MLP neurons of a small language model. Each row is named by its layer, matrix (down: output weights) and neuron, and shows model dimensions 112-175. Each number is 50 + 12 x the weight over its row's rms, rounded and kept within 0 to 99.
After each neuron's rows, "fires before" lists the tokens most often just after its 100 highest values on Wikipedia text that the model never trained on. A number after a token or word is its count.

L20.down1058:60 37 27 59 37 40 42 60 41 57 59 52 30 29 43 32 33 39 66 25 81 52 51 51 58 55 62 68 51 66 53 54 56 67 42 65 35 41 63 58 43 54 68 36 56 65 50 42 34 56 24 50 34 47 27 43 54 52 45 36 51 66 53 60
fires before: "1" 22, "3" 14, "0" 14, "2" 9, "7" 5

L5.down1189:61 46 59 61 61 48 40 62 54 40 31 41 82 61 56 55 58 55 63 56 33 33 30 37 49 58 56 38 32 49 73 59 49 33 31 60 40 57 37 55 61 44 39 63 48 62 44 61 60 43 49 55 29 49 46 51 44 50 64 43 39 44 56 60
fires before: "\n" 52, ":" 5, "ing" 4, "us" 4

L17.down668:56 52 50 64 39 61 53 46 51 47 61 36 67 43 52 35 62 47 61 64 40 68 53 64 32 46 48 59 66 55 58 64 45 38 48 61 41 28 48 26 64 50 58 43 54 48 58 40 70 69 34 43 46 49 33 55 34 56 68 49 56 78 53 59
fires before: "s" 46, "ach" 6, "-" 4

L17.down565:62 53 50 35 48 40 46 27 44 36 59 61 61 19 58 58 43 53 59 28 31 52 46 55 56 71 44 70 68 40 60 47 46 67 47 52 36 40 55 46 60 33 52 32 57 35 68 57 64 69 46 61 42 48 35 26 40 51 70 56 63 70 43 50
fires before: " |" 67, "." 9, "2" 5, "1" 4

L20.down805:66 27 34 48 42 56 47 30 50 37 53 90 39 45 22 49 38 69 43 45 65 61 53 53 54 61 46 61 44 40 39 64 47 52 43 57 41 44 50 49 73 36 37 61 44 43 54 45 30 68 47 43 39 32 47 61 52 51 35 79 30 45 49 54
fires before: "\n" 42, "s" 6, "ly" 4

L17.down374:71 37 41 42 67 34 60 38 63 27 67 62 67 47 45 45 48 53 36 55 56 41 55 51 40 36 43 56 31 56 51 29 44 50 53 58 42 51 76 60 71 47 56 69 50 40 51 51 79 57 29 65 44 52 54 66 50 54 49 80 54 48 55 43
fires before: ":" 58

L12.down939:57 48 46 69 72 56 57 70 58 56 52 42 52 43 76 42 63 36 50 36 47 28 61 59 64 22 53 35 67 50 46 47 41 47 45 55 77 48 57 43 40 39 51 60 40 58 65 53 44 43 19 59 58 51 48 36 56 49 30 50 60 40 48 39
fires before: " |" 19, ")" 10, "″" 8, ":" 7, " /" 6, "," 4

L5.down1225:72 71 38 34 51 71 44 51 34 56 46 53 64 48 49 35 65 58 54 66 38 46 33 41 47 48 60 46 46 42 65 40 46 56 66 46 53 64 46 59 67 61 54 56 56 69 47 29 62 53 53 50 35 40 52 42 27 38 54 51 58 41 51 31
fires before: "\n" 34, " of" 7, "|" 6, " (" 4

L15.down712:56 21 37 54 64 42 54 61 66 48 47 31 39 48 48 62 55 79 42 37 53 74 57 71 70 61 59 49 69 49 43 49 43 62 69 39 55 61 40 50 33 68 39 63 50 34 46 53 42 43 60 30 47 52 54 58 58 47 59 41 48 40 42 46
fires before: "\n" 56

L5.down2:59 70 29 46 47 55 61 46 36 56 52 55 45 48 60 63 74 74 52 40 53 54 32 51 42 39 52 53 42 53 42 63 78 37 53 63 60 50 55 52 52 29 57 36 47 58 38 38 58 48 55 50 29 41 33 46 40 68 51 60 49 59 55 51
fires before: "s" 70

L20.down27:58 39 56 52 37 45 42 44 41 55 54 31 45 44 47 70 38 46 61 59 40 46 50 63 45 61 41 65 54 59 62 41 43 30 46 52 59 46 46 47 54 55 39 53 83 27 45 44 58 61 58 53 62 37 59 68 64 31 37 59 63 52 63 51
fires before: " " 30, " |" 15, ":" 4, " by" 4

L20.down863:35 32 61 51 48 55 43 53 73 45 40 57 40 55 61 61 64 36 54 53 62 44 44 51 45 49 41 49 65 47 35 40 41 51 46 32 32 73 60 43 47 68 49 53 36 67 60 60 36 55 65 56 89 50 43 32 59 56 53 41 40 49 29 62
fires before: "1" 28, "2" 13, "es" 9, "3" 4

L5.down785:61 66 43 44 60 30 63 42 57 28 51 55 54 62 46 46 53 69 36 54 35 68 71 50 55 42 35 45 51 37 58 52 40 55 46 73 42 70 24 44 55 49 39 40 42 53 47 37 51 38 39 45 40 50 48 52 54 41 35 37 27 43 43 33
fires before: "\n" 48, "y" 4, "D" 4, " |" 4

L17.down506:37 44 59 46 72 52 42 67 45 44 46 50 64 59 66 46 50 40 62 52 58 59 50 40 61 67 52 56 34 52 85 42 57 48 59 43 45 45 48 50 72 60 59 65 36 59 54 29 62 30 52 42 43 54 44 54 40 52 51 23 47 49 51 54
fires before: "\n" 96

L6.down501:42 63 26 48 55 50 57 73 39 43 62 45 51 32 56 41 46 70 55 43 41 25 57 39 48 54 26 50 38 45 44 43 64 72 30 58 43 52 51 48 41 55 42 46 55 24 71 58 44 67 63 56 49 36 32 42 64 53 58 58 62 64 66 69
fires before: "s" 60

L12.down555:54 63 66 41 43 34 47 34 34 72 36 55 55 48 79 49 34 38 61 51 47 52 48 54 50 37 40 36 52 70 55 49 45 46 41 42 33 47 38 45 34 35 61 30 53 61 47 55 42 35 61 39 36 45 39 44 53 63 62 38 42 44 69 60
fires before: "s" 51, " to" 6, "ed" 5, " with" 4

L6.down526:58 65 46 31 49 58 58 42 58 46 62 54 36 45 53 57 52 70 55 47 34 45 49 43 59 61 46 42 43 48 61 36 61 56 50 42 58 57 48 64 30 46 30 58 27 49 34 39 48 45 59 12 50 78 39 46 67 34 46 51 32 48 50 55
fires before: " |" 55, " (" 7, "." 6